MLP neurons of a small language model. Each row is named by its layer, matrix (gate and up: input weights) and neuron, and shows model dimensions 272-367. Each number is 128 + 32 x the weight over its row's rms, rounded and kept within 0 to 255. Numbers have three digits each. A neuron's up and down rows have the sign that makes its largest values positive.
A block is one neuron, or neurons of one layer that tend to fire together. After each block is what it responds to, as a language model described it from the Wikipedia text at the highest values.

L5.gate54:036078081094060096068166131152136105094161108148151112155140072113130112108064138131085081168078136123116097149084190111106147141081124113149087121130150105121111137120169130097097114108165122086089086126110167124106146119123133106160113130126102151121108123122147214165041096185152143138
L5.up54:167113111175167170158140129106096218038125155066097130078126166125073120173164107075093155059106164146116133137112116152118152106110090102150152167194161137151108091098080143083078135132197205131173148171103116151094161152170173165132130189095098129138141141127202149174134102180181125163
L5.gate173:122181200117186145159107170057130122181133166164155149153133076122121132167094186128092121158124137129107154094107118193152126150143143094144138101155136118136108170093114207103102112166047091135092150149124139081124111146141113104170092150128138150129172104140083116154165093126115145181
L5.up173:126094125079137118116126206102147090090128170141149160158108120116045145122081128120097179088092109146191125076153117138076101144144132126143101144149167131165134117190171154157141100120099136107129184106089121116139121154173084129154101157181098192088142131131091129142112110052088096095
L5.gate186:135109175145188126109098153163136204151100156110153184170107160129074071103124076145174099098136177065101147150101157136115092143164113151105114103130091146130082157116155162092176121120103104165127127109125130139122149148172181080092046127145135159125120083128099116141105092164176073224
L5.up186:091105129156134128158063149094137152131116106160143128156177139084083081128142040126112124075069091159141124145122103137205128117113146125089142107150142097128056124112119120132117140106182125079097165178055147134114080078081100126157118139127052110154089113154123176126148117143130172108
L5.gate287:128128141146064176166130140138144191152191097130157114205135150072244135114131144176135130075167138141098140152078080129108085069073132105116109179132134180075111150104158089172128051164135112124106091147097071115185085101141133130149156132080097119188124151069186153134166152083139046084
L5.up287:128132099098103068159077104134192080084118111087103142125144122181114126158177149148153152147151098121100147123038182081224123122092095124101128116139159171098178143153044131086120133166089133123197130170094120142092149156114098165103101094119122110128092095155133148062162110087122126111
L5.gate559:146170179090136100181095137103104114156166109158059153155089123085088031147113090161167138077132106115123139140120159150109090182099097118136129143147144110113100095131140187127160074151123109105112090183121116141127088118154110127126092103089079111116110093182142143096164079101154113163
L5.up559:191152153106125088154105093082122106157163134158087170118140091136142088137152171138108155110120163116146087164097130100110151089138114183114153132134154140077134103145171119141084152068154116140066111134165081079097106108103084141127064086131095129122136104136130173111153156119113127123
L5.gate817:122131144088107087122145164140116105140143140119135120157123180080125123123148104127114142097116192145152179050089186149107118096064109126101113118087173124180105107119125130123156094127164161133139119127107120131113156085185102061142068157138133105103057160130079116124061160164112138214
L5.up817:170123146119150111179077107116118093132127147098109140123182118104114154112108177153147126097164148164151120086180105088146167133102139154145097084110161137144127141142086116164033076122080105167168136084178137141189096226052112106164101171179099071113128154109066190064155139143109156114
L5.gate923:113197146133202090206124120106106122099070106142136149112131130145132126151131121064073155143071106122168106123144116140097099207092141180124150163100124148071137105124150145152084096118035119182153120128152192113116153106119113164139108009131050099118105160114113158138110141118127151126
L5.up923:118171123135109158195158145149084190161153148151123151152150161126081077067124152091124161146174142188167114185067109104095099120162161095137088150055093057161171113058136102138072098064131070173120093166106119111128116142115172164139095098110135104114131076146128169173094146136130131151
L5.gate930:150103128094138172129088131066104131119075169172137135167100156148115126105128117163164166133140135130096141073159128094087157069118129155133089160186137137097133166107140135182129135116095103076074110146171178152159141121132085082141118123135111129171187112101126223132097153159155121131
L5.up930:167121126205136149150094141132137121131073149119071139163083150134061104142094140174130133140129151094123093000148152157139154100071145124127115145126099099151173114146146092098076125140133173106130169111101144140078174160097115140076118158157117153136134111202161161150140114085198066140
Responds to: Subscript underscores and hyphens

L5.gate9:117123174145168087121147125072118078102139149175093100107153098164161124101084147138178137156061143103094172139169118134147112109107146134122107102111139132149149115102193140100102129129140110157107077137120119123057113121133092110111203143120163111166163117164081125089080085166148132149
L5.up9:143134116107167101108136078125091122109096121083153064145140142113133142107167146092147120086114160217138118168074147064164136127097139112127090132056077196136111139113152098175145160117131113133130164108141102074086103154082142170105146206186103091159129134099116119104145171156151099136
L5.gate354:132104109109172111083161099030147102112145162094143119131102126093144116169120157123109138141164128087092162081218112115193124130184100151110124136117183101163023119190128158096162141073155137127138131077136141133163121129112098110113087111142147149131104168129130142151117143160121095115
L5.up354:101123085117114110153177107083133138170175177152125070070096118123160120133153135122171067062164137181157121179080157090167140182155078153158154137122153140127127177132145148125102142099101087076124099117108108116120162080178137142144174134136156098049146190143152144084136118143142112057
L5.gate385:110090085065076114093114079091120134163139158157194082107115157152097111121181109150133162214121172227151163090167129094124115101141168136069117148138146096122133076119163138105158132057133122142082113163187159140092163123090130172141136156116154094112179163214104115136141125109127116194
L5.up385:185067134124143129136119108176179121103101132139105187156129142098111195101131161074125084150081128092135167149105103167170146116132128199131083089116140094135099140151108120145140107165130121130088121135102146166143136069139103152082216140129150120126114128203076176105144072201123119121
L5.gate539:131071113068118077144167092109120101156167098077065096114103153156149069057143142074180113150137138126155119112122147120118087116148119104161103076143121119155133105092117188140132072059112116117110188110154163095108108050139128116143080150151099175095117127111173140137063089186169078129
L5.up539:118115119106137082156099095154161140160120190114111057126081158133170141098121150128155110162129096089162124101099074147144111144102152112158125159140143134162080102104109100158074100062093177106122120115109102100111070160115187111101111119160184147106156081060184133084117161130120078111
L5.gate551:128129153132160123111077116089086120120148099189158107099168112143134139118078112133111096145137152178121084116164178113095116165142136095106099182102082154130122128090136153098160147133137116121069106162105191153099138092136157213207111169104124110168180154093088156120122170122101165080
L5.up551:111122132149124121077125063108120061089123075132148064135156104098159114105109120109103129119139125129096104138111103120149141074148128096114161092114112093131100110162086125159165132145152157074129107135108118116129166140124174109078156163113176106132126151148103102136112123174109166131
L5.gate925:102077120156090142079178122096134102166140153152143196086122160104082108090128164154178097129165192147097187139121146130149110167135133131144171069176126080172108070174097139114152174141083119087100087130169151131140141083154137204153173120096115127100150140094112115103161158111115101168
L5.up925:103133122112084193049145171099093142138162146137190145127085107108115150192140168143146087061091117125083177153112156150146134076150153170124085111178112126141101158054122113102119162133158098156130139185133128099147141094133153206158080166131108171187141196120129142150089113192158115106
L5.gate1013:154073079160171111114135150104150099120081173135156110130122171121072080144170183111113065141170172137131212058145084151144163106095082114115096136105187086122105106060121167115143146108141152105129108133135135074169119111120111152163140141098192169174112150181118125117092109127133148109
L5.up1013:104185145137131110089150111082129139094136131131154137174068170127113082125148055111076150147168099097148145133115079165103108140132095145105149161152125159111130121141126113172114166113149163057158151194181132136121182114111096115123180147083136100135111131169123087172093146142133108147
L5.gate1017:052125187134098159114116129163147142125114123138070148091117087191106133156161136166142145136102085129149179111127026127169130132123086137113144118110172170090086127066154100101152133209169104155172125138149110076099127189093089120164152157125134133168142102102065066146107124143154157156
L5.up1017:098141118078144115141165128083075090169147152165085130144187131086070128122080135115097091078135085131129160130143142177133116127076138110126084176147151091197102145142136114115120155139151129083115091077118152118171131137121120149111178081095091101133093134191119077106115128080119127141
Responds to: Dates and "As of"

L6.gate29:185118218152125141149161136140141142132172183151117127164122143108113125083123147223143112117125119130112144131081140147101149155108134127158158149083169123137149122180169114147138178166113116085115126141114059206135160128087118117168111116158051176198180158130176134161146110078152089128
L6.up29:090133082111070158123171103208092113067147102140136107168102164144105173185079083127108110126092128114145079108149125152134062092133110163099096134142180154189124179119173159143127177129118096141087115070106126177109176162155097114108120186150073118118142155148170061119139143114161111129
L6.gate437:093090128065125165087128117066126168186192099145206142162126146108137092107147157120151162165141162206070151193122103126141143105137117088080147087111124171113129045098096119096143131113106099167106133156101188153165172105138129071134081096125096181223141116113110173132142130124154081190
L6.up437:106115160124077088104124146139097056058178111169205163102164112133130147160084111141160128152090156160105135113157118141153147091079135110075108109147208156174089123157127113128131141127156126148099103106162122110160135103147132128128111157116126138121153129182165199079146138125114133167
L6.gate632:092067113135141114072081118147114119105100156122174127142163112220133149131097080128093100133113176052084137143084092118102151086102183119138130136122155159121117158152146116128172110178173139163153078149090168166151198097117133124118116108059118188141178123129122147153091132157166143184
L6.up632:098168107135113144088080148160184099134112140100060125159145140086075165133144133115116111177129094156143150172163092125162176166089142116161146126123114129191146126121166127122158145094102077151117170150115196069127162126107100110178163142098117122081134147141178133096156098179124095074
L6.gate933:120119176092175151035169164107168076190178167139162111108106137137144149177149102181112122147091166120149178143114112140123151102138133160105126124161107126126118106105174128084166139158125103089090131104054134169154136132169137099088093153106084133107155119089163200162116114164098061177
L6.up933:062145133125127198164121110134136150096095141137131124120156122160100085121154089089117104128083111170151140132128204081097104145138128132145094141106154084130153152090212135146166175120120082100107189137142097103141073130140119093145105100163095192132149111107149168095135111103174133157
Responds to: Second digit of numbers

L6.gate168:125127136153110129084181076042115146157148131133146097155156139142123134148139159148139119143056142138083137137134058119163153086156077124128141144127164131083172102144099154181122161131048140174084121148152127129091129114125142157135122120116162115191131190127146138113129165103149086145
L6.up168:147145105110082189087139124098073093148128077200147060129121109104121166093202133146109145146102082164130120204076107127063151143171158149173149151085176171110102159131082176142125134184113124098146130140198149107160131158117152187140145129116166116078122158173114065145079161152168139103
L6.gate534:166173111089139119126052121114154152170130062136080106119103069089145166114139167138105135179143127126113121133120068109130185079152140108141138123160115099088141156140093148160161108124136101124171159121131104116168193147106186160127202153147147125153156153130105162108155122112159088178
L6.up534:139113129094143110105041173089103159157156053124147165158152102124104112159154123131126127132103139095150155132142161090113137118103131101110125107171091097082164080200089151187132108135077094102168129199151116106122132119085162213149135105137160113156174107141127122167107148145115053156
L6.gate571:113174101152175144103074148119141133162127078139109106124152168203097114042150091135112096158170137135103122142130134114135173101157137131102063061100151168149143134116137164063167134174147121110107153160152119111084073083145152115159152168176160124158165184161130117140113171156127136069
L6.up571:116123145180138150123163101117114086128112127098197095128190158051092186086122119119131112133116143192093159123132054146100121151152115142075044106085128136107169083123131148155134120132141144080108118166111108139159156118158144111120100076150158198135167139122128069137171169082104165175
L6.gate953:162163157128119128108124089132105127158192132152138096154119088124091122111067135174107157151102103182075153121113126133136084182096138083136175131124141132138111126104125190107147175121116087166173111142122206145058191113126110095149132165116135117148135093131061108142131174132131112143
L6.up953:118041122086135112103110173091148081158129097106102190105147183112121096167131200095184115151160089131108104133128130081135144143174125098088121169134116077111150156141157139153127142144159149205128149156176111183112147099099121119121140147120136100146118163132070157121082122123108120082
Responds to: Year digits in dates

L5.gate73:113133135096130161100153107118091157191161083113127162092161131150096112071074122179118104169164121108135073109091095089104090078140118175153158129094162126150124137154121168157157152167093149103084120034140232063163132133136122090132087131071137127148111145132148140075123149104119144128
L5.up73:218111156089159142153165136134139202165124127103093129082085153117118096120099115104150104138136181070124102132086115109103143098146137102145126125111149158115044123149150145166140105134088138120137116054166173096122029100118102129159097133095166153097164093103164109098073164145182132079
L5.gate150:144158117077090143119117172120100171144163167130122143109154141134138179188139102191176125080177100133145128123108132179164110110122109103154097098123141068114100200199110140086122164133104062140128090175084113089114151173138105088160163132119121097215186117152146159103162137164073109122
L5.up150:176185111116147118137158067162158090144149070152129131137093070161129118116176069107157087083048076093124141118120074094133152119120148113091130082060116183063106116144130107120166087194099142145166102106097137132117148180088118084156127110115130155183092104139136098123129075127213150117
L5.gate458:115128076154151092156078168103115116156130120133159103120138092166092092146113100132135101130085136145138137194096066105105082136134113123087078058144075079137165054153162184166121122064167078091126099137105122109140116124146167154169135169104141138142123125166124160145140136125083175138
L5.up458:148108151183126102128192137131103121135110167182149122093126129055112112108123121169171133155159150084107124129150073133102114208078115129136129127128145131143199094085106158182108127139114201124124085157154100090099120169122133155152091163125134123155137129153187138192104106120106169121
L5.gate579:127165116137118122083153103150133101164153119112160153174162152203133162131113108114135168144161149114090169156137106159175144215082149128172151103126142095111125133101113115071146104124110074107158130117085152137174133190139118132125086167131141103140105153119132189131149064071173161097
L5.up579:023127143120117159085150179071097144188150138135192147106122164140121092128191187067145153116168078120117113131112136114111091143118141159085097108150132133113117067101113153074119130142100137146062106171153098063124113144119166232180151136052137159166185150149136093172126074172138128118
L5.gate795:167116144069119165127125122144124103121105090170194123132167070141075169089137143180112158158170142123131120127170129143132116151102122159125140110134130100168166071089125141102148170117135038124141060063149136135157124183141112128124161118131156113120084151096130142194071113076144133170
L5.up795:124134150125093140105139142073152124190110178126126088111128157142159070135184162110161053099149114124095126094082060081129082142098153164125143141140171128120130091166144102135083147112111140129151089135159175096130092153121202140121131152073137109144108136120168117143167142095097105175
L5.gate887:137186137134130143115117145118133093146103160101184153113141143153139112160154134116183091100150115105104124153137098092181114155122090131095196094086103193094084140099167172104116123123108084122118064114154130116187145090141169153176151131132181119102154154179114088186107109069149094161
L5.up887:189117101165132123127158159108069126134086098069141115117197116111114099080111142111166143125162140069163141151102104125065114124100135114117123102053154127080173092146121152103135112160083103081091149083114139088141178092131113112120117112124146085078115129191138148191166134083133139199
L5.gate898:159091146109095066079184114135160092170141138166147116123086137135133032102133146164176122135098156138106140113136051137145152179130151075162128152121115133120191077120124131190140152173112130098142103123182119125168117101131100107158097136119134164152152159153117192150127147070124126114
L5.up898:153097124124108124101099082127102117089118181128142162132150086160134141138167101139128135143076149109152165148184098199089084157149155094090091148123113114084117071086111130156126105094125098123110174108127112069146126132145174118136098136196121128160098082138106184150128116130117082088
L5.gate953:109087131121084147077076144129156098119198131146164130092180124091107162126154173155168139218161160151125169145111073191061160075169124095186104146112112094136150082062177148145159144156104087126119111140121140099158192157089102166167087170095149124188132134153115147133113068157123083191
L5.up953:167044109130127085069120210132159162164087165123174121130168143165123127109161166113167133153140120176124121134113098117135169168116145167090108157107176071120126103126140076143114110120114075087147135079072150141134176164102156171129052100150123140114103143144113186144098094074171111090
Responds to: Year digit after 2

L4.gate187:102073128080156133061093108121167156201183131144128120113125191155106099117161054140151087065123166183101151147127126177125121171135113043123123152145131091039146125078140170114083124181084099056152129121135125115156153105160146179179144172108141137111121174153164138102121127094167137106
L4.up187:133102129162142143113106172133099145091054125142180158171123119146087172077145129114136120167123135122101138111145099197139175117102107177100139172026123137108045091168169130133170123162051163125137133124120120106189114128111165142103117094150067108169117081090127140166163144090128091115
L4.gate866:119117134112106124057101170116137093140122131153136156161129080068156114068164133141121114119073150131115128128153093169113152106101146105105138120177154077171065118199132144185149105126110126127162126089100156149110139155116130140146115106122158108195141135146143086152129084103137148114
L4.up866:078143102108148167089138175092144149144121121183177157091135137202154078104100159154055135114182127176124146159138182117116117116079142177132134132130137092110133133143130150176108121120104055098105117153089132149158158126124135129132172141107120130155077165174073139133148114178119108153
Responds to: Year digit after "2"

L4.gate44:225131105090150104125144117085121169115135111100135171155107121082176107115179165133124089176138131108173182126138165157144154114136157088170119168099135099144157087148151178131043109115148157119127161120099086200079153171141108132120138186150114115142066159132059225178134133147110174154
L4.up44:125128148133124133151168147068134097153103132125078140153146114105082074146115086098127128164143114169108139081165186143077097107096136131128190147152126170059112131150107089156099101167118183140154057157186131210132127130143118044143091154129150129140158093095134149076111148117119084155
L4.gate909:101102138127099156097167186098209171208117156095095152132118151119098135122101150145094143163149093144128144127131133095113067092155109117134051162114127122126055126102149128101100127120159106160139083157095091131183179174117087158139121094079114106141132148056092125153130130128114134114
L4.up909:110109097071121131119149081078176099155122136130130205204117121142122137128081135066151131131170099114078103097123138149135147136161145217147141194118140138132166119127168112150213096112139110146134131113127137148126127170177079058130138132208118122127080080168120154121132151173125090100
Responds to: Symbols after numbers

L6.gate120:122121149066175109138090195151147126154154155060132128104174144138105064150145117101164184084153150118090102130161084188162115137129150073116090143148129136080142100090128145115169104143157073115136086183063077085147137135100166135172160116128141109118153144102130107138103126128159164118
L6.up120:121144117198095131108086180091184179145130183167168136151189125107159170120117123106088156130124084122143133157071128109181098172151151097171059175194174139090091088147101136134143165119116101171133090117126137136103106099154150130112196148068162181105110129118116094164159134102143122067
L6.gate137:125089209144112168159139130138140139143125064154138090115079154150107111093163104173141139116108127105104126163110109099194092110124150115161111190153187097132148119116109144163144128177153147125082156055078167112159119158179119102167114102127131100148105091194144109110111136053133144150
L6.up137:164124059131111137153073131066159159063106108103117112101161113160105134101103109149119100124105131147105168090185163139079114188113092110139188088097175106161142158176140157151106107118197132153070093114129101123142098086125069125073155106114113123122154202100081123089083111096135153145
L6.gate489:100104149125174159074087129107148164145142163100095137160089139159117116171102102121036165122128105159200158063154146154160031139155134133141142129113181104179108135212144176136118111147169112124087142085059187172092154075177073113132062184116102136133103109156118135078114173143074151165
L6.up489:147131114155119134159220125163062113109116082135169131143101169136150077134155087123098127104208108101158139088098160127112171156115147124108164132152133082122136116185154192125176157102165126106112162137090024131112142070201085067158113133177106134116132149097133138148173113143123172086
L6.gate531:097093092121108117157121133089179129130121139102116149146123118110178101136140172143133154168098101137134168128099116113139119140129126132101078119147134136055122068171181112167107122130174106102100099175100103088106183147135134124158130165096084118124165115194085172123115108142129137136
L6.up531:106122162185147107087041173065129195099080150141103136098135100194128111177120143115119179137177178107108142156148149116155146101146095144193154141144190152133189109164132154135161145101157152151149119103161161051043138131102113109114128131160111148067103101137090082113094106175114089182
Responds to: Before quantity values

L4.gate380:068086141094143076144078192136134098125113108160147103187070115124074115152097137093093131108172085036117083154141064093145177151110182103199149111163124154114115120094090169149181149145150121090117161114097088109114187149100139111121156093117121164167164124151114132169069134146113083121
L4.up380:140162133099182150099085104090167062119180202169147141162092101095169097158148121144096083117109163070128117070092104158098096102140105144148148133131116145126139146099167087139124099174131127162151083125169144135115090165046122151157106117100166040154129176110137146126169107150082100137
L4.gate736:110115133145147132138109174121160112143187114142179149173144163127080152103145201103158123163137157092111177112136082089133138133151101116108166154166160115112121144129159142142116127185093100140108094109047140148131163103088122149151135161064103146147119177140101109155153082096152110119
L4.up736:125122105161105149112123083081151124127154085167141130125111135105093163142162150158105097111158102108162079142101152096107088192083198126108162111113136115093136127165102112162081147145094108167151171115149187133117150097095078209180191074132106145112168125211143154128134144085156129160
Responds to: Year digit tokens